Weights of a small transformer language model.
Size: 12 layers, 4 heads of 64 (2 for keys and values), 9.51M parameters.
Architecture: RMSNorm after each block, rotary positions, no biases in attention or MLP, untied embeddings.
Training: a variant of Adam for these matrices, 188M tokens, 11457 steps.
MLP neurons of a small language model. Each row is named by its layer, matrix (gate and up: input weights) and neuron, and shows model dimensions 128-255. Each number is 500 + 25 x the weight over its row's rms, rounded and kept within 0 to 999. Numbers have three digits each. A neuron's up and down rows have the sign that makes its largest values positive.
A block is one neuron, or neurons of one layer that tend to fire together. After each block is what it responds to, as a language model described it from the Wikipedia text at the highest values.

L9.gate3:488552521527542506520484485534534478519535469529509498465495531478534491499504531535504499480489485435523484512486516477540480526564510489488537448523498522520505487501510516494457523439508479506512499495537469507509564532519507518487506443471491543539504471471531486507507549498483499557534507496535481468483529494517490523462541506523514486520497501533514483469499477494504489484482
L9.up3:489474446510525504487493521493507524544469499474527546500532496452470540487485507491443503459474497488514517526552506519504465502511506518490485518525468520534504489499510532479504512502476501528448480496482531505495507496479525491517498482483497463489536494500472471455534488486505483488505486519504521530449478535494508534484486505522510488557476470514496485498502481453491523493478
L9.gate50:471498530520493539465469516533472542478455521504508490494489517483461510479514517499455483518502505521512521481435486436501451523525481502502526470529531528459505519479532501462515445477530468535500480519476429475481503526519473538453498464479517517491478460476475500524496479513509534488523507480506501503502506474507507498536531491521515477495498469476522475515479522451500483523476
L9.up50:493483490497502504516516504493511493455484541512544519545509503538485481499472471504467469473494518457454513523464515481485545498529486521504497558483470491517494508514514482453490537487498515489530463509453437485484476518521508459474510525503526564470498547530516454500508566497478475480485504527509481504473485494519452477490528547480544470473502539514533472469529468470523516472493
L9.gate379:517498504489485474508482474547494495513547523529518514497533519515492499534537503502486513513489522475489470486475491510508473514543442515495513524473540499537484515514507459461498450489525523501492488499482536471462570492531485505523514462523506483518521495493516505523503489484490488490487492527483485476461567441559490515512512516505513487509535496508507504420469509505463534469487
L9.up379:500479504485477474518424486492447488503525499544502519499466532511504472477504461496478491510476556457480480497458491517473516463503475514500538524511529511511511505516543484481510522533466517482515514479495479511494521487483501505517498525526505494450489490520518498479508501509476503460525506509536503512454536504548491510498542502497527472487549473469467459461498529514507565500503
L9.gate397:488480537523508533509516478515509518501476488585515477503490507489503467489482490476484515522485495471504463483456508474492477477519485535523515525479498543490488507526535501439482500488528482495500499501498512503504517534542501487502484495481485507471534471488510488472533463479467521479501476475486475515492496501491468512483534522505448473496502539511476433488471509535477514475479
L9.up397:484499495461483506499506491497533460500528493512491507544508519485508498483524457496532482506460512516498497500463501527527537476525525476542489532483535519494491561504496479471489517500505507506510490519499482533492553538488513489463468493512468485436507491476481489469491539466476488490557471484511524478498532498533480523483544485524498484484534501542446456533521439475489514503483
L9.gate550:490481541546507527528503506559460517490470521525461481505487510468474513488486559503499505479484499510518517519450488448518501483545480513502511499543520503493526489484524547481512514503517488547461514483534520476504521509505507506484595485448525552485506471459496538465479507508492490473493532528526494544526497516511505452489519484553479475470505499525483434505486524501509510502517
L9.up550:506460496489492493474507526505465497505487489460456472534522508493491498490490488487533501509508523522511513532522471473561500521503500485484512513524511511480486515491522530477524505496467520492443520469554565512473508534490501512468542460504515487453504493479499501472499497504485485515532471552515522520516493492494504534467485496512530513527495512526515480502542535506494503465508
L9.gate592:463503444500521529500462481502494469477478492526549559488526535495517514504489486508509497484472516472477483505436517489453543480488519542501514494538455486492505506490516485505528509521489489509501495499474436479498473486529519480499513501477512455512482484480489471496488513505484494478517510484549460525481493482496474504475509460508523500510486520494457502513491509523552520491516
L9.up592:525429517498474541512507503506541494491531527510512486492531516495460479529501520504512492497510524506510474502501462491505475463528467515508527527494512540501473498483477506463485508466503553496475514499470511534515518558534468520472511466450475543472520478488496514539502494488444471518511504460466460480469534511523492487469471470532453500495508523516477461494464468514459519525550
L9.gate662:475498475509537537510498486490514496488475540513514543492531516438458492503485512536518519491501500528463500499484450462510499484566520539534522519508497528507481504489488504451507524452532479497477507486500500511492512552463513517486476468478495516489510517442507511485461506509475503537513502459501477504468527474526496531523493495495538483537516517489506405506504506495509523483504
L9.up662:527514498471496517463447519496490494474512470531558509494493515518477515489502464496500460496461503516521471504450459477479501504526510539500508517506497502490538449493498503425551501492464494490498489488478532528478445531475499529512506525476508482497500503531492494508488507466466481448481530507578462532496487478486503513511535481499543505471505480464513446500523512491500529450495
L9.gate677:531519506519525515520505497527511491520539500512562489489483517516525463473472495497493467544481471503499492483495504486518469471523473521501554464496455511516519492488528458445504494465538479499472504485511506475481509524521489526472498512467471482486470465457514465523484538482504513478480521479513473522503516508522534467550499463499492470483459501463480466557520539499456493497518
L9.up677:553491492486468509481489508498486446517496498471491512524510500531496519527474482505572490501483519501501450511486452521551458498466459470502490488483490485509443523485461545493510533499492499462510502476496523497486460535527504550476496514485520507493585514520497512528476509537490495550509498507485440497483498487516507484507506483473495543446503511484488457568470531491518514504521
Word-opening consonant fragments

L3.gate166:503460473485510532505519493481511490514518566482511519493525535498488488498492501543516504521509537524495499492508490478525528486542499532523526521491505543530477525525502485484510520487512511500534489476463532488435511540534470499508506494470470492498509489481495527496489547461462466512532478499510477498482496504519448480514502515501502458508490516510551418501514511513482495485533
L3.up166:505507488519529551507494469474518535494470568495515512482503537501505508493496509540523496502482515508493504480475466468518474484542518545520518534477532536521496529528492513494522504476526498518492462462488526504445516522528465508511510490474486484515490495471495534499489526470493475513533504465483487493472497491540472518499529530512516455544485503509539456512505513496465495491499
L3.gate592:478465524508533523484485501470492493519475536459529532477512550504478480486502482512481479480478543487493511461518512492513491500539519554529527496459504518543482521523500518489508494479519508539504480479523501532486481511494455509479495470488508539516524494480505528500515525513504490514537504473477432471504511492526449494475518473500551422525526501505513437532503491493494473496496
L3.up592:511521487553523522525502471492464514520472544471478498488543500490507469524511512533506526464501480453494500505511468488528525514537503527501484508487467545532433526515490523482486473477483478488476488477508500495507515540494484492495468470481510541476514515430507512481498520508471511543502512482476454456469522446522470515523500493503526475524484513496549402546488478525507518502505
Word-initial consonant fragments

L9.gate93:506558525560536511460486501520466492536495511487515481519507464520544543532495494503519538482469520514489486472475484509533515485515500483519496519474537492499521487523476512471471475485474491519495481503525454525472515520494554504478492542499491517455473461472484503511490513540498520493494503483519496517510484418470514489500543454528499469475514492536523565457446520510488480503530
L9.up93:510495461497523479476455486502507517516530469504529495503509505499527505519507495458505485479477540523533480476510487522509470438504498525523425532451490540471458474489492484511487467493512536510505485502485571509494475513487465519533461513480487507442541482516488530488473517455516508519471474485547506521493508503520489507506491489503510491507508512464512530511473487480537494518521
L9.gate101:490487531533501504499486488510475510510491517507527470538501511506469528471460527476531456506479491498527537497488498446512492468505473491509516485513511493499489491521472497480502534518475476476516505522505470535511475515562511499543552525439536495520478490502519503488501500458503512502484568490478472518505489463510501518470484473514524445489491533474469503478499519521521488524513
L9.up101:473540532516519490522530500477510491547559510487528501537526464497511467545520504488511537544468488491511447479521518533519511500489490527534553504520488513533494482511524505497518540486460530495472515504465500504475499535481528512536501479483505543484538464519485513518471480479502460499527488453491501518510456470469486526485474503504480504554471499505459501463486499514488474504467
L9.gate258:506505514524509484510490497506471467529537579502490547526533513524511519503461520519497503500467502495494515482519536516515545472540493463459497522490480526492499513497485521471414515479513484485524519524496537518478504535525503455432530474503521532447489490492469479479532492529488515477485542489519493541509528458526473468523537485531518482497491488526484459458486491472494514487526
L9.up258:511474481528552490465481507456499451508503525455484561428530492506528507478522491528530501480515525537505499495539513514560489466513517480462468510481502542464488507511462534528452478456491510507462521529480484521538471508503459522465476494556476549479506521484464499480529501516493521519510516501503477498498530503467506519476496502520468483505515497478527460499493548521468535486552
L9.gate328:463497469517548533508535502497500507474476517476527513543502502505494537532484532474495460539506466502488462494458508458517536540544479514497444506502522526503475471471527500492486507484543480519462528495521503441530469517520542509481510500484532513484494490448504552487481467529506554524480477476502480494483507475502501496510525505503517515532475455504492479478450494506522493503519
L9.up328:519529499549536486550509489528479538523477530497456539523530505511500481492477478504497487514507483498552507500484510470536465481468490517504481457479503526495491493489493501461515471499485464521483461501464510462521479442458542531546518474458477510502508519426491493527491472497480554497497510471534524515506518472511535493540499467503511495524517506513527487531431527482468488525470
L9.gate335:521481484514503524481525486508450543470438570482474505508508500473490518502531474488482524516518476442488500519471476511489507483492461528489461508462499507516496499496549484482472470488485471545506499541472483453484475523515501497486533539494538494523500504484503507485480497491517510490479535516489464493495537471524512479532527481540488496502507468488478445471449537463489494439541
L9.up335:475515487483541502496502482476522506477494529467467497497500489473479547489531510518523495560541495480524490514515469534485508473544497538510469521457531506486485484491530463503503466491504520519506459490476557478537481521489489505497506509535509472493495524483501540511477479531501500497468544490468501512510485509526500484512492535524498533526487479473454449502493463458543453459546
L9.gate554:501490474478539507536511468520531510511513488496505510483540486482495534496530515504486511523520475538477521509469525518473499459539503520493525477578548518501486486484492494485479498528536472540485499595517475525511500522453519526528473468502491494487471492487578496513472496484502567497472471502527484457456500480535443543484553529538480478461487521507501521524514479434478502498509
L9.up554:530516481504510548530516511479508498526472483483484526531505470514523477498512492507512485491524479497503513525485533511478475483479530546475448471557553483518508493518509492516500468466478489493473487540543501493510462507472515524540508511517493454474479533464521509506518448464494547507528485482543489471464471460473469506406536515503491531508489429522500495549521500464469493505550
L9.gate612:487454518500489503499510502495513530482512553491505555514526511520450481480531459512549530477474478468470497474454513463476534511481495485496528504510475491533491493511513555471475516546490435542486500488501500480505521510490515470511538513491530498510473454515497462523502467511510507491490495423467506470460486481481483514453525491555551495480501545522505528478492500532497511508452
L9.up612:475555524516523454488501521506495492514522465501468444504520475489503454534509495513488499496478482494493491486507499529549468518443484464516485544483515495462480476475481524507465480522487507551512464497513473487529483516500516506535509543497493503497551472460484531480519489506497503504519505485518471509515522523465497514559532513483478460462469471515535483561471502500492520529495
L9.gate629:504497527497516507487473474500494508479513499480497523523453457496503519539495506519501492481479496483482483512488470473509498516500484481451459505478531471518495505513496544476467502505479491532475523466521491497519476491536480469524505502490496473463516474476510520546530549503483539482484541520500474489536494489501489496509578497527473440498520528493454448533469508461510523520478
L9.up629:472510542521492537522511487483512517506488526506500493509474465464517549513467512518515490505531473491479540499484423466516510543548555569463509500498472521464499485480495514507489515507469481526493510486532479468542493491508495529513494530514509474499499477449475492496508520493479530470495531532531474501506503503537478500493523495510497471511458518481465449524498521500502503481517
Word-start fragments and table separators

L7.gate44:471497531520518478497464515517475479520533544490506515500490527520487487474467479469505446534467519510508522527455490516498487463539499474532541505541491497489502456494513482495502531511518549497486511514466497493482519473508485464493505513445503498460452448482491478531525538461515456475520509473524485522519509538542480517528521444498512452563476536521527489497465525486533499512479
L7.up44:488505534519524486469466526525454497515514505471470487512503490526484496466502504471499523534480519502539491515480485496521435462509506497498512528512527495477494485475521492488513492474511548488456523487493501528482479469539435495514515480477480475466507499481486482510497519491504478512489465476511458473532519526541507524525463441480542461553486511544516443534486554493529494479477
L7.gate78:520441514568530487515486473502480548526536510546485531475486499497473513505492491483466500475459490481515483527446491479509511524491482494525553506555459514557521474519530527492490512497490542532495532523537526498494486497490497495537532519435503529537519513519498493491483458507492435490481537477531502472487501492543478467498523497528518462515478490491500481480466501515491518493457
L7.up78:521471482534517477490475471472465486509531535540512543482528524499505503484508481497483510471480506489522496501495481500510492505493494485510527508516460506536495458521505472500454487488486505482521558497512519509524493507507506485487507519468487501526512525518487491499459457498496417473502524491513508491494508523518503518509482527487489480540514485444525463491496460536531514493499
L7.gate512:513435504546523492525505481512477513524472501514541531450507544501496454497476481470503546489466507492471493522537515501506496526501521516504478501493490518543492517527517508550482529478506531515487544546494490503512514538499472538513471470511524548519527478468490501510475480490496448508524495504478532501484531502560507487486488487522548434486512496488520483478486520505506516537474
L7.up512:521443500502550538524489515531529489518470506460537525471494549476504473453486482494481567489480498480506477505540512513485484539519538535480505524513475520550488516517529484511500528478511528478482508520493481510471506488513464540510480489519514520508503491462486482485466496469497434503463505509507487482512554490535498507459470527479513471555496508505503481490499581535501503522506
L7.gate670:464463499503505489535452515567467484534525486501506520502494506505456449463485469492505531502470525467477486515518476509504530498526507481455497518484511486539512469538533496488452544501504527481515506518524479497448486524500542489490521481459512494490509472464520486542512535499469522462496514484511502532513505535527447499530504492511520467516473492508526468511505520470528536520480
L7.up670:505475465533518431485472485474480501499490538488498487534519533562494448517522507489488549495468525503530502511530494517546465487500501529517478557487521515520484518516495503508491483505457512498475500501548510547487448496491494517512477494549445532467517518497498506502466490516498500507564478483541511486469489497532466511524488481503487485528500510501530452497522505511511498514513
Initial consonant-cluster fragments

L7.gate215:519499504517499508512459459551489513533494494471489513553464513505522493500483487535479492527498481500499447466508460488503515516500499493505485499474489474507524514472517538505476538528481482499533503512527499489534503539508513477509453513484455486480588492512501456538497538528508484474529496495481466505499503501493524497518554450499491439479513536539469477497491527511462497527498
L7.up215:494462537509495522529511491545510521528467482462472513509481515496492529507486475490488506490506488486523485455486475446515526540501470487516492502484488491486503502478518476507480507503484449512536483495540503491562461523493516497505459525484490484499516490462483457528522537548501538482527502506458513493494516549493503478498519452486495489464469509549495506512473548494448516520481
L7.gate286:483507480516521513506487485478480529539458500477524510479444470498521491521501456490482501478461510497476519511519528488478497471490473485487520489490535499531514476508487539489509516495528488515448520541483472465495516518493480526489521462464474564467440464521524505465515476487471522457497530446492517530528521454449503466470497497551465470499508521469486493500480529478488496474486
L7.up286:523459498472513485518529491500504538556470490521499489451490525480516499519487474468430549493487507475457529519562529448494517495501505492468486529541495500535494480490499521508502504489479484487451536547480479471533510478503486527497458438469522545453425467516523531454502466463494522470479542478482527523520547503493487478470496509532510489478480510471488522499537542484479533471537
L7.gate650:470481498497482484518511461502512500515463496530477476468456481544512496534496473472540525493469514483480519504477527487514542537476454488510458512545499483498537494511510468543505514509503487521515524503506455463524461511465469509518485523448534479498520527523532527495520494486521540502502499468471492493504490501504498507517540462522451487460494496483473525472492496469502481532493
L7.up650:498513519464505519485516517522514527511480501514484492453485458532516515526481456512544519481478511464456505474518517503529518542453486477492463534552548522484487496516503477496468487524492492529509490472513441512498482519466477468502470540486513458509506505483521508470537527477498568533528483476442505481509499512484475545523531487524477525493468517513479527498495480451522493552488
L7.gate697:513478521528534490509476463503526488518495508503506530481484527433496471548498472499434457451463511514497447483481490469486481533493484523473479497549491490477536465522505461488508532515503483541473499518513474460508473469498493467496467522447515518553468506480535493485537506506524502469501503490481465477483489488494523486531551498517498458505483518515510468469505508470472510578491
L7.up697:513484543495519514470506512507554530514470496529463538476525522502505517519505499497467470450498520483490490459502514443529458527503503533478487535527496511518486479497487473501513494491466460509460459462530476492532482433481466481524475515457519475519478490443481508521524524475488550500487502525477516487500528548479469508509493498496509499493474499509540475512519529472472533513529
List dashes and digits

L3.gate151:491476531512523527472506485495472511515446533505516510491516529502447495502455445506517529527464525508504495467485450487505509462517490494560492529528482515548462525551437520494514485452496521539511502484496529487478508510539521484490507506478461538495525471491517506521497507482468482496512507487479495490485507485482467474518539459503525456497504497499496462511455520519509471499515
L3.up151:476520530530519522513506461472462513501491530457487531523481510526498512490448476518513489563446545491501503485525453470504472494537481507517507531469502547541492512506519497505559454490473530516478486473496510562426519485544536472479509493491452510459533474441506482487490518501475520512517523484491500493501503484494528501495486479534554467559489495481478479520456512503467497486516
L3.gate478:497477489520507548511544480482482508498479528492522530522523521511463498479495525510507465494496513519482496499449462462507511500529488540518532507470471520490472507504492476473494486442527480473498491479499476526508500530507469486483501483493501549490523513492506501503505550507480450511514511509495454488463521494539506485533532514524499448513484519485518410516518479477530515478485
L3.up478:511463491513494505519505468484449487535472563495513535512527502510470507520482499497490491464480500510473498497494496457516484572545497530524529512469468526522459502528502497463545515484487507514509507462505516513462503539510465487508494505495529547509518485472507502492514515489508506514472504496516467514494517494517518494484524490525535436534559483504507430490509485487531472482496
Word-initial consonant fragments

L9.gate65:524460500480522488525496478497488485534533508521526494474515549520537488491517508499509493507476526528516504507469526456522496495480448508528536483469518524555510528502486518438516501549491509526480522482482501481510529497485532481509515550492485486488485432507498469504523488477485568493494495467447465494540535487515480472504522492549509508477461525546453427502469469511513480525545
L9.up65:443501519492495529514481517517492526471537525524524517529494524506466566471543514488501453492531510518447490511470475457511551450524503490478462500518520503440464474503479511538507511536536476525506518547475479522484495508505515509459484476469496485503491506462489556509531525541479487508531486537494507512462471517481473519527465493515515489501521477479510513508519472504523529505443
L9.gate173:479483477503562474516519499511521481505498472491519479508477472504524469538494485466465490523482520511478564515512521492541500499471489491505458532523513482457535475502473516473505464503531531520487517523534507497504500496474530471538502506494483496518489524518557475474486483487526508485447493461559505490508472443502495516525507525509493510465506489505512490455454510482528528491502
L9.up173:518484523473540480491488524483477476542488487488510506518468503491526472487517472495525490488480537528480550506504479480535510488511492513509496498493503455492513462483491508477535497489543522543512514523485503515510470478472501455454516508551526476484517473529507461442503526527511492481521482510532514518516493516485491493537514512518554540482486519532508523475461520455511495489503
L9.gate196:500499522537496493547467496541450537534519510472497482536469484476494493500481505469430496514496557526527530527470484476526549509512505492506518523508534494495488454516556522456503500537516495511486508530471490475471496524523511504461582478521499486479496440490489494524474502523501445476470520475536507511489501503572439488530527506523492508515490495516486507494482529483501574462500
L9.up196:539526507545530509476472494481477490541525514506506528508457485491518492474426509556474521507503525504473532504496492479548497498516510540522534520490466459459493502547531538494495490528508486485469472536508476523472487489454505510523529470547488466466515485462491504496473519519498469507514515468488499492509527464537507506473510502491531507529502512514525521521489531471453513486528
L9.gate281:488509520500506484518493486522515475454547515525493527485540495506493529488496523505555465460509518512494499489485485545456530461498506520499490491467554491467500564476542483489502516499494503517498446474461513496541513516502528491503510477443470481482527522440485478508502503528480518505472547477481498491481479498496469468504495494528501511524538543517542478511492527504531516521541
L9.up281:481490523483512483524500488504486484465545488518504543510518534495462506467483506487504485470530558491508483493477448510466547468527505514507521525510514504477477526504498507508493523450476501484538459493458510466513531538522515484475548492468456504471520544458467506537495558492423514469481549530484509492495466550498454459474484485524505532473531514513520482513498506510510533460552
L9.gate373:466504501509511461483469501489485498479508550512540472534501502511493525477494479463476514511476501516471518491519538500476507545519461432489530538472481478537526532487487524469499467552519481520527545489513461488472526476527518451487524502492507512520471526495482528520475462498506515497499502529478480487478536526494501567507480534507521512508543476425520473486494518495490535548526
L9.up373:472453501467487481500495506482516476528501550519521579493573505477465528518525523488473479486487517495545505508468484481553513498508506502506505543496498484464519461455503494518507471506510533514456533519457531455501514476461510528512516516510541492499505475499491511503515543479509506487505542495537524508499511542486508491516483488515517476529514484514521452509527451496463485452495
L9.gate467:489501504551496499513517529517446507508522562576487559482457501527492525516499509496416415530482521514492520497452522498477508474484512511537484509511538462513511521501513467486513506547527501505486507481467543541481493455504478513521506521525481445535463508500473506477487508517535508510487486484480501521528496521488516502455509480486495482518500533495514505575483527499540465506507
L9.up467:499511493532469483490484506518493492520532475538455510495492468481522510492516512491503428503486496515509526499543523496524473508508490455458500525475534473499501428490487526485512490506495510491446506497486546534497487485519492511513512504528508436461513509501479481453500569484533485512521480464542531524490439510454480490509492480493514516467480544481499513529538520505499491487465
L9.gate663:501497502509504466509466470549483530532501523477496558485477478508524514494529525470450483483506522489510493554477510462494524483513480496500523470511512465526542459511523493516504471473528480516468531520516487506500477490490484489484553466466503482516498471459518509508525528506546521515496486480464503484494523483522498479504523485529490519496508500448484474516482555499488512478499
L9.up663:516534516479451518474481522495483538536503521507502527508495470493511496489520517499469503504495528516540489494486477475545477485502481462525514458514467494498486464561523462495513457481496520461464502509503524507489504509489495488501528495514501432491477457494462511533521540498497515493470488502466523461537565487525493504529486528479489526481528457469506520520531551517465483435497
L9.gate696:520504487556500532489537466497483476521494508525543486556489522531470514524474517511488462489476483522482472504483520482549507518521515526531529481520553498468516469507489502543526498503538529511512521563504540460492515495505489513494464505483490500527480497503520541503556522537549511536541499491471498507430477488507510472561511487519474456457466516509497494484506476516482494527511
L9.up696:529510510504529525530523492527528524493471457473506504492530536490465512465501476489519487454515516482528517488488484509523491481549522513463521534532497513513486467469470508488489436483469519515531455488493515516540513468521437486507501497485491434504502491524476513497488494503498542501500476507540498522537516549480449495503504467509484528525479541522525488514467514465513531554487
Next-token predictor, mixed